config.yaml
head_dim: 128
norm_eps: 1e-05
qk_norm: true
init_std_qkv: 0.0172
doc_mask: true
max_steps: 7381
MLP neurons of a small language model. Each row is named by its layer, matrix (up: input weights) and neuron, and shows model dimensions 128-223. Each number is 128 + 32 x the weight over its row's rms, rounded and kept within 0 to 255.
A block is one neuron, or neurons of one layer that tend to fire together. After each block is what it responds to, as a language model described it from the Wikipedia text at the highest values.

L4.up828 [213 131  95 150 152 144 162 193 154 184 116 118  94 181  84 139 160 167 135 156 106 139 132 126 190 134 125  84 109 164 101 175 149 119 102 156 143 181 111 101 216 152  82 108 117  87 155  42 144 132 120 135 100 158 117  97 107 124 116 182  95 114 112 106 176  98 122 103 165 149 183  68 112  86  98 132  79 141 161 114 120 133 136 123 122 151 101 116  90 109 145 103  84 136 186 160]
Responds to: Late numeric table cells. Pipe separators, spaces and digits deep inside rows of numeric wiki tables, such as sports stats, election votes and climate data, often near the final column.

L3.up508 [121 151 121 180 162 136 134 147  96 113 119 150 109  87 136  91 145 184 152  95 122  77 118 109 153 174 131 180 159 154  93 158 125 116 115 124  84 120 150 177 180 125 147 120 146 162 173 165  93 190 222 179 148 167 167  78 116 121 134 116 140 146 125 138 121 167  64 117 167  98 116 136 155 114 154 122 166 137 111 101 163 105 159 131  72 112 180 113 172  97 156 115 128 174 133 141]
L3.up1748 [ 39 189  91 166 114 146 221 156 138 164 133 111  51 159  97 112 138  73  64 137  74 126 187 154 115 183 166 207 129  63 116 129 140 158 130 140 123 103  96 185 115 118 147 124 170 121  94  59 120 145 172 116 167 107 130 163 111 141 174 131 134 147 107  97 201 133 212 130 152 104 152 176 109 162 177  99 140 113  81  67 157 127 110 174 135  93 154 130 136 136 141 102 152 144 151 155]
L3.up2274 [140 155 131 115 155  93 186 101 135 122  82 130  66  85 155 139 110 110  72  78 145 122 164 128 210 202  74 178 129 146 182 117 155 173 166 177 168 173 154 153 112 157 101 142 138  70  77  68 100 114 114 144 134 181 161 147  96 110 166 102 200 137 170 107  94 137 130 136 124 118 129 120  94 152 116  67 162 110 103  70 191  94 105 132 181  79 141 153 137 115 129  92 172 188  91 155]
L3.up2287 [154 161 109  99 110  54 153 120 139 174 124 101 113 121 134 126 141 165 190 141  82   5 174 110 147 143 117 146 207 123  79  90 154 159 157 133 191 164 114 138 139  92 135 112 119 125 113 129 139 134 170 119 118 194 141 207 128 175 117 124 157 136 122 114 107 117 108 200 128 139 173 130 139  54 146  86 113 125 100 201 112 157 169 125  99 110 143 143 110 129  85 120 127 131 196 101]
Responds to: Mid-word name pieces. Word-piece tokens early inside a split word, mostly surnames and name particles (De, La, Mc) and foreign or Latin words, e.g. Sc-he-ckter, n-i-ña, c-a-ecus.

L2.up23 [112 168 193 167 114 185 164 133 150 172 108 129 114  86 139  96 154 145  96 175 104 131 139 182 110 122 135 125 130 136  98 123 160 116 142 134  96 113 169 103 142 148 103 166 127 185 114  89 147 192 131 188 142 207 143 156  81 133 132  98 102 157 126 150 117 109 158 134 151 109 153 205 139 153 137 168 156 114 133  99 129 128 139 154  93  69 113  87  61 143 108 165 155  28 147 106]
L2.up140 [115 110 162 189 146 109 122 125 154 150 156 100 163 124 132 168 104 126 145 123  74 134 172 137 118 142 128 126 133 104 106 169 136 153 201 142 146 147 124 145  97 138 145 145 135 157 145 106 166 195 128 160  97 182 214 152 137 139 159 114 104 110 157 113 143 117 169  99 113 107 150  98 138  96 128 151 136  98 132 126  83 168 143 155  80  98 117 154  88 134 116 144  99 126 156 145]
L2.up295 [ 93 116 105 140  83 119  52  94 129  65 172 139 133 118 137  96 154 161 158 179 143 157 145 169 141 108  78  60 118 144 144 184 177 107  97 101 144 128 136  64 123 189  72 121 131 143 125 184  93 100 127  86 175  81 149 153  98 131 151  68 132  97 151 185 124 115  91 110  91 144  72 154  67 155 139 133 130 137 127 133  97 132 127 135  65  64 126 118 133 181 132 198 171 183  97  95]
L2.up413 [143  82 114 182 125 136 143 149 143 156 149 163  91 117 129 147 174  85 158 107 109  80 141 127 101 184  86 147 155  96 166  95  58 103 141  98 131 104 108 175 180 119 165 148 167 146  80 158 123  84 114 168 106  75 166 125  91  78 163 145 156 151  88  95 156 133 159 137 156 109  94 139  88 103 128 115 146 128  82 133 132 128  40 104 156 171 136 140  89 136 182 149 107 150 125 124]
L2.up438 [176 150 105 122 188  95  96 161  73 119 139  75 153 120  95 131 180 103 114  81 127  96  85 111 172  61 125 149 166 133 179 126 109 144 139 174 163 148 107 153  93 116 106 131 131 156  62 193 116 116 130 152 114  95 102 106 122 105 152 117 120 127 108 105 173 135  70 118 118 146 157 121  78 126 138 203 140 102 135 134 150 113  76  72 119 143 157 197 123 111  96 169 103  83  87 164]
L2.up548 [136 155  66 109 113 136  65 152 131 168  86 143 174 158 169 138  84 114 144 102 113 133 119 161 128 134 113 129 136 119 112 155 127 134  69 117 100 183 129  85  87 163 122 147 112  89  97 182 161 183 142 173 119 162 170 123 171 167 110 148 241 189 127  69 152  67 119 118 178  99 141 163 126 223 137 138 129  47 190 149 142 109 126 119  27 135 164 144 165 138 120  83 164 128 127 128]
L2.up783 [242 149 134 139  64 131 127 144 153 133 121 111 118  77 147  94 177 151 108 171 105 128 142 119 172 175 145 139 135  60  55 145 142 146 122 200 135  39 131  86  90 202 163 137 109 118 179 104 166 137 142 107 125 141 136 132 145  78 147 178 157 118 112 166 149 138 153 135 152  69 101 156  75 204 145 135  96 120  47 158 106  99 166 108 105 143 159 123  87 146 109 128 133 132 125 111]
L2.up1454 [134  94  84 153 126 138 112  88 140  88  92 149  82 159 152 113 175  86 148 148 136 114 128  64 144 109  98 133 150 139 104 148 115 144  87 109 164 151 118 118 179 103 121 144 112 135  78 101 156 142 103 105 173 158 126 127 112  79 210  88 132 184 167 114 194 162 110  94  89 129 103 172 122 130 137 127  77 113 105 160 181 103 143 186 107  96 145 178 144 131 147 172  94 134  95  92]
L2.up1562 [151 144 140 155 126 149 148  42 164 158 147 104 115 168 127  88 109 126 114 136 156 136 167 121 118 185 111 187 188  50 140 157 171 203 151 121  78 120 112 134  95 142 148 139 152 123 147 149 155 121  76 125 108 132 128 130 106 160 109 139 169 153 123 156 116  88  83 129 121  80 129 134 194 123 200 126 120 210 108 115 110 142 134 154 132 140  68 134 116 118 141 145  61 142 151  83]
L2.up1958 [150 139 108 129 116 125 124 171  48 145 137  92 131 147 187  84 158  98 115 128 138 126  83 168 134 110  51 156 120 162 136 124 136 146 120 162 127 116  72 172 104 135 117 118 144 101 156  51 142 124 131 119 108 110 112 145 164 107  89  68 115  80 165  93 140 128 135 104 165 126 151  64 112  81 121 158 131 127 125 108  79 104 109 133  92  81 160 120 122 122 137 103  87 113 176 124]
L2.up2053 [100 158 104 142 134 134 166 112 117 167 176 191  72 121 139 120  69 182  66 155 122 152 104 147  88 112 136  78 119 129 154 106 123 107 152 122  77 135 144  83 106  84 108 101 146 154 149 165 102 162 150  99 137 116 136 216 135 146  74  96 123 118 177 145 211 163 152 137 175 140  99 190 112 102 149 164 137 100 149 123 169 129 102 154 122 193 137 116 111 147 150 140 143 166 159 142]
L2.up2209 [118 152 114 182 131 154 119 163  71 107 134 160 108 122 118 133 125 128 144 113 125  98 111 117 115 132 126 151 151 117 144 165 132 134  91  68  62 150 125 125  78  52 108  93  97 107 153 145  91 169 169 120  49 115 151 126  90  72 129 124 133 139 176  90 109 119 109 110 118 112 192 169  82  94 194 147 158  98 238 160 144 193 109 181  81 150 161 144 133 166  91  94 130 126 100 192]
L2.up2387 [122  98 109 119 138 138 171 103 123 108 121 128 174  89 128  70 194  77 158 144 104 188 104 134 155 102 158 164 110  80 111 125 139 164 110  95 104 141 119  80 104 167 124 171 119 112 172 134 126 170 122 109 174 170 167  92 170 102 146 181 139  97  82 110  96 126 108 122 121 159 183 155  73 163 108 165 108 154 172 154 118 100 113 143 155 176 113 129  82 140 147  56 130 204 109  96]
L2.up2560 [101 214 147 157  90 120 125 127  92  99 134 137 146 134 155 160 133 162 138 145 138  79 153 207 149  70 124 172 124 158  98  71 140  93 162 136  93 131  79 150 143 153 151 119 115 197  95 118 190 124 133 113 166 110  98 159 127 138 155  91 151 119 131 103  93 108 137 111 124 109 117 106 108 172 192 126 125  93 117 145 100 130 150 150 150  64 142 108 107 136  92 101 158 114 125 115]
L2.up2600 [186 132 124 164 128 107 113 106 127 149 187 123 115 162 138  58 121 150 127 165 119 140 102  51 161  98 105 132 151 107  99  81  58 186 120 100 141 102 111 146 106 105 147 135 141 154 145 162 148 129 130  96 124 153 163  94 130  80 163  73 139 135 158  55 130 133  80 129 150 127  97 130  98 182 138  79 147  84 131 186 152 135 145 120  64  83 151 111 111 107 173 149  95 169 102 149]
L2.up2854 [138 179 112 138 127 106 148 176 103 149 108 114 138 147 121 138  78 161 150 127 115 135 136  85 120 104  72 200 122 157 150 143  95 126 123 158  76  72 180 189 148 132 110 109 119  93 137 116 157  71  79 109 158 113 120 177 153 109  94  69 201 100 144 147 158 181  64 154 140 151 175 147  68 170 137 118 163 127  69  54 107  94 125 120 154  99  87 128 142 196  86 147  65 105  84 101]
Responds to: Spanish name particles. Short Spanish/Portuguese articles and name pieces such as Los, El, La, San and "os" in dos, plus word-internal "os" in explosion and deposited.

L4.up2662 [126 120 132 138 118 119 145  89 107 101  80 162 148 167  52 152 139 193 145 132  78 152 133 113 165 200 176 161 107 154 196 119 125 133 183 154 116  56 140 115 141  68 135 141 164 110  77  98 186 112 107 125 119 145 126 107  90 130 165 129 123 152 126 109 123 120 109 131  89 110 107 114 150 140 148  77  71 171 100 176 196 107 124 165 112 138 130 145  92 102 145  50 137 109 134 128]
Responds to: Person description slot. Tokens just before a person's role or nationality in biographical descriptions, such as "is a", "Irish professional", "Colombian", before footballer.

L3.up765 [172 118 167 148  80  93 128 138 130 124 128 157 117 169 138 147 102 104 115 138 115 140 126 108 184 134 157 163 177 109  71 174  94 115 126 113 160 102 121 124 122 144 118 166  97  83 153  81 120  65 147  71  59 126 125  24 120 184  81  53 145 171 130 101  95 182 115 166  83  90 103  82  95  94 114 158  94 131 108 129 142 184  75 168 176 172 149  93  85 148 136  93 103 118 144 203]
L3.up1325 [139 126 123 148 125 173 135 154 129 163 159 207 130  88 194  59 128  73 136 102 186 128  96 115 136 124 128 169 161 140 122 151 160 125  87 116 105 152 107 138 151  99 202 181 134  81 104 116 179 127  37 144 141 106 101 119  81 140  92 102 119 131  83 127  95 198 103 112 110  96 138 144 142 161  87  88 148 149 111 193 152 166 148 114 168 121 141 104 144 147 111  92  95 150 109 106]
L3.up1549 [106 127 112 161 194 142 134  88 107 135  98 116 102 160 104 148 109 156 112  49  77 146  96 125 130 159 149  71 146 108 150 122 126 133 130 160 170 147 183 110 179  81 123  90 158 113 111 125 157 192  74 133  97 121 128 137 146 127  92 111 165 123 219 107 153 159 142  97  75 162 166 125 136 154 138 164 153 184 195 126 123 173 130 205 102 163 167 147 166 145 131  81 113 103 192 148]
L3.up1655 [141 107 143 140  94 187 117 164 130 136 139 183 122 142 127 149 155 138 149 149 152 121 146 133 132 122  95 117 100 109 129 124 104 177 158  98 154 119  98 103 154 112 175 136 108 105 104  92 144 105 104 118 155 138 106 140 144 100 195 139 124 111  79 147 131  12 134 148 144 126 128 153 148 148 119 116 135 179 147 123 133  77 134 140 168  79  87 112 180 155 133 155  94 106 174 183]
Responds to: Wikipedia title line breaks. The line break right after a "= Title =" article heading, mostly biographies just after an infobox, before a short description like "Spanish footballer".

L3.up901 [ 74  62 159  96 141 156 111 107 120 123 105 144 142 133 161 160  90  93 142  93 163 135 145  56 158 157 127 144 148 166 131 104 108 152 135 155 112 152 124 109 136 150 152 159  77 102 104 160 165  81 122 129 131 123 135 129 109 109 115  93 113 146 125 128 139 131 135  88 114 116  74 129  88 147  81 165 104  62 176 104 142 203 144  57  67 127 143 170 200 122 139 131 126 109 151 113]
L3.up1287 [138 101 141 155 130 103 163 115  95 107 105 104 148 161 160 124 128 110 128 166 143 136 140 150 146 140 142 102 147 104  75 112 157 189  66 116 171 137 128 102 144 139 139 141  68 138 109  85  90  92 141 182 161 162  92 136 218  86 154 124 103 130 161 131 193  71 117 157 106 105 175 183 152 147  93  95 146 100 106 141 195  76 123 155 130 155 120 189 130 109 134 105 141 107 173 109]
L3.up2226 [125 128 113 136  94  83 152 174 130 134 129 160 125 118 199 130 139 129 103 117 119 126  85 128 147 174 112 131 105 141 111 101 120 159  93 180 145 132 173 132 111  54 182 123  45  82 118  67 129  93 141 137 170 168 116 104 134 140  68  87 111 158 120 131 168  98 149 167 106 114  61 179  76 150  91 186 128 132  94 121 190  40 115 141 108 176 138 159 111 141 124  77 132 105 190 118]
L3.up2237 [142 118 177  75  81 132 110 110 151 139 121 133 120 154 173 111 169 105 129 136  18 159 139 111 127  92 160 148 133  65 140 120 214 174 176 155 118 154 112 219 119  67  94 120 202 151 190 147 154 117 145  86 140 114 175 103 105 127 107 164 154 121 150 112 105  82 126 150  76 112 129 171 114 106  59 161 161 128 140 172  95  98 121 160 141 176 115 176 123 100 107 200 102 121 125 134]
Responds to: Table cell separators. Pipe separators and spaces between numeric cells in wiki tables of sports stats and election results, usually right after a number, e.g. 2 | 0, 15 | 11 | 26.

L4.up2492 [165 164  67 143 184 104 173 145 112 182 130 117 105 112 128 154 127 160  57 103 112 123 135 140 144 159 111 133 169 107 166 123 117 126  98  67  82 192 186  99 183  69 125 151 134  98 181 113 154  80 129 140 156 181 211 144 108 134 141 116 135 112 165 106  95 132 101 104 158 158 196 107 114 110 180 155 140 137  71 190 130 157 139 124 135 155 130 149 115 173 133  91 110 139 163 144]
Responds to: Spanish-language name pieces. Word pieces inside Spanish or Portuguese proper names, places and titles, often in lists, such as Car(o), Fach(inal), Ru(iz), plus blank cells and line breaks in tables.

L2.up3 [139 138 135  76 139 137 145 125 103 168 100 129 117 169 158 132  87 159 121 109  83 142 123 186  85 151 135 117  97 145 137  87 106 158 143 116 119 152  96 101  98 110 134 186 144 150  91 184 156 148 114 140  99  92 124 111 134 129 146 139 152 168 182 110 132  87 140 146 161 121 102 175 124 138 123 128 170  97 186 145 125 109  94 110 103 172 151 172 133  87 123  59 159 130 155 157]
L2.up63 [151 100 108 126  96 114  97 194 145 151 169 105  97 147 171 134  93 102 200 115 110 190  84 144 113 155  94  87 143 129 146 179  88 153 151 145  93  93 160 105 139  77 117 180 137  52 114 100 134 130 134 155 153 174 141 127 137 134  94 124 117 166 118 179 172 141 122 125 112  95 103  83 169 123 143 135 146 129 105 111 157 168  98 159 120  95 148  84 102 104  81  95 104  90 107 106]
L2.up358 [112 144 106 159 149 119  82 145 122  64 152 146 121 103 136 135  97 141 143  77 142 170 103  95 128 102 184 134  72  96 126 169 104 152  93 164 115 122  67 109 117 160 157 114  96  84 132  69 176 122 136  95 139 150 128 192 144 174  93 105 120 132 104 116 192  78 116 105 123 147 120  84 150  79  79  91 111 124  89 146 126 153 145  94 138 111 106 156 122 160 132 125 101 118 112  91]
L2.up599 [148 200 119 124  85 114 132 159  90 133 101 122 107 137  98 122 116 147 108 137 114 109 147 100 162  80 175 145 120  77  94 157 106 137  76 163 141 105 120 172 121 109  90  90  95 121 157  97 108 207  95 180 154 161 151 120 152 159 120 106 104 133 112 173 115 140 162 107 146  84 139  84 128  69 152 146 190 136 152 193 107 142 140 186 115 177 135 142 127 163 110 121 146 150 133 139]
L2.up698 [172 158 159 115 108 137 137 164  93 119 138 171 127 118 135 135  85 114 112 145 206  94 146 120 141 122 137 149 137 132  74  78  90 123 141 146 179 174 108 131 102 115 206 159 138 157 162 107 160 130 151 166 124 136  85  77  69 167  60 119 120 109 166 120 151 158 134 120 136 130 110 141 101  55 117 108 135 124 117  91 160 109 123 162  43  79 149 215 143 129 149 147 146 174 183  89]
L2.up749 [152 180 150  81 103 185 179 118 160  82  73 104 159 162 104 136 128 154 108 104 198 106 138 136 126 109 121 174  96 121 119 135 154 133  67 134 139 146 112 118 111 106 164 113 106 119 176 100 149 123 145 153 132 126 146 141 133  46 136 134 135 167 123 120 141 134 164  93  68 155 130 105 125 127 129 157 131 184  41  80 157 127 118  52  83 133 104 193 107 123 132 133 133 181 157 164]
L2.up1004 [117 136 102 110 138 110 128 168 134 125  95 155 120 100 148 109 128 124  91  59 110 125  77 113 140 142 126 159 146 102 159  89 151  98 200 138  91 163 121 159 122 166 149 122 158 177 101 138 201 164 133 151 118 133 157 114 132 109 158 126 118  82 161  72 121 126 175 191 129 110 139 110 146 114 107 116 127 129 171 145 147 114 157 125 178 132 140 118  84 159 156 181  89  82 135  95]
L2.up1054 [ 86 105  65 149 165 134 179 128 107 101  62 190 110 152 129 196 123 109 113 129 151 178 146 161  51 111 145 127 131 142 186 109 103  85 125 100 105 119 153 131 106 146  82 120 155  87 116 134 146  96 153 158  82 169 170 143 100 152 150 118  72 156 138 118 125 157  41 180 120 122 149 109 127 120  78 141 188 105  67 108  81 103 147 132 121 158 100 153 140 124  90  75 157 114 103 135]
L2.up1287 [160 112 125 149  52 159 166  70 143 146  85 103 142 140 115  85  99 103 145  76 163 124 139 119 200 147 156  97 102 225 148 139  87  91 134 154 120 139 151  88 163 130 155 127 232 168 136 203 171 155 133 166 155 125 119 180 116 103 125 137 118  86 158 113 130 126 114 192 120 171 119 114 108 120 156 131 132 103 183 111 137 126  72  75 164 139 176 118 146 114  71  92 187 168 110 117]
L2.up2098 [113 102 107 140 109 153 112 129 104 120 195 143 134 112 104 130 138 129  76 125 135 102 131 151 151 131 160 147 197  80 160  96 119 112 151 186 107 118 123 115 136 100 173 160  88  88 117 125 188 122 118 102  84 131 128  99 111 172 136 148 117 142  89 161 172 110 156  55 100 155 184 159 107 145 133  93 112 128  95  81 128 167  68 123  63 138 107 143 147 141 120 133 100  84 195 144]
L2.up2147 [127 122 136 125  92 207  64  97 110 108 146 132 121 150  50  70 136 144 128 136 190 189 122 196 109 111  82 186 135  54 210 115 157  76 127 141 107 125 134 118  62 228 166 112 147 100  87 141 154 147 111 115 167  89  97 180 107  86 170  79 134 138 140  94 191 153  87  81 145 157 149 179 101 106 107  79 156 112 148 113 147 164 147 101  73 103  59 127 136 133  67 104 110 140 104 148]
L2.up2269 [187 119 112  91  89 127 141 117 124 162 157 111  84 122 146 107  64 162 152  91 154 132 169 126 145 110  84 169 114 105 180 141 129  86  80 123 126 118 129 101 123 155 138 109 162  96 106 121 189 125  82  85 138 117  92 115 142  69 187 101 112 151 176 148 172 126 152  75 103 118 187 115 176 125  56 162 133 128  92  57 138 116 146 124 178  79  71 114  65 161  58  87  43 156 198 157]
L2.up2340 [131 118 107 108 102 152 158 170 132 161 144 114 126  74 128 178 100 127 125 122 177 164 107 157  91 172 114 110 127 102 177  97 135 102 126 129 145 133  53 148 130 125 149 141 160 132  90 153 120 137 169 132  95 161 142 142  76 140  88  89 136 141 148 163  96  93 157  93 171 139 106 153 179 123 115 102 112  79  88 112 141 146 112 108 159 140 140  91 137 151 115 145  84 153 182 121]
L2.up2473 [ 94  99 164  77 142 196 131 187 111 141 147 139  98 133 163 115 108 153 193 127 186 182  85 137 171 193 127 153 136 108 162 110 130 109 118 116 128 146 176 178 192 136 156 145 110  91 115 119 175 145 128 136 169  90 144 161  91 100 100  56 126 130  94 102 152 123 158 141  86 162 206  78 111  92  60 123 144 179 108 140 108 155  75 129 236 129  82 150 115 126 162 130  71 118 160 115]
L2.up2596 [ 75 122  96 140 116 152 146 165 109  97 131 130 180  99 120 130 152  79 108 140 146 118  99  94  95  83 154  95 197  59  92 175 121  75 144 155 137  96 134 138 124 163 154  78 154  97  78 139 104 175 122 162  96 101  96 148 110  68 137 101 154 104  99 111  79 190 145  62  82 151  79  97 162 101 102 114 100 118 173 146 146 218  84 126  94 111 134 147 118 188 104  73 134 120  92 147]
L2.up2864 [164 131 161 196  93 190 127 158 139  83 165 109 130  82  92  90 162 176 169 104  89 143 116  98 130 124 184  71  82  90  96 110 164 144 152 132 123  96 119 142 122 105 115 142 145 166 109 142 185 172 116  85 144 134 122 102 118 160 132 147 138 131 113 131 138 120 119 110  84 183 148 160 128 150  58 162 157 129 137 130  60 117  93 158  92 134 106 155 112 134 139 105  96  71 175 152]
Responds to: Table column separators. Pipe separators between cells in Wikipedia tables, mostly after short numeric or abbreviated cells such as GP | G |, W | T |, %, also slashes or colons.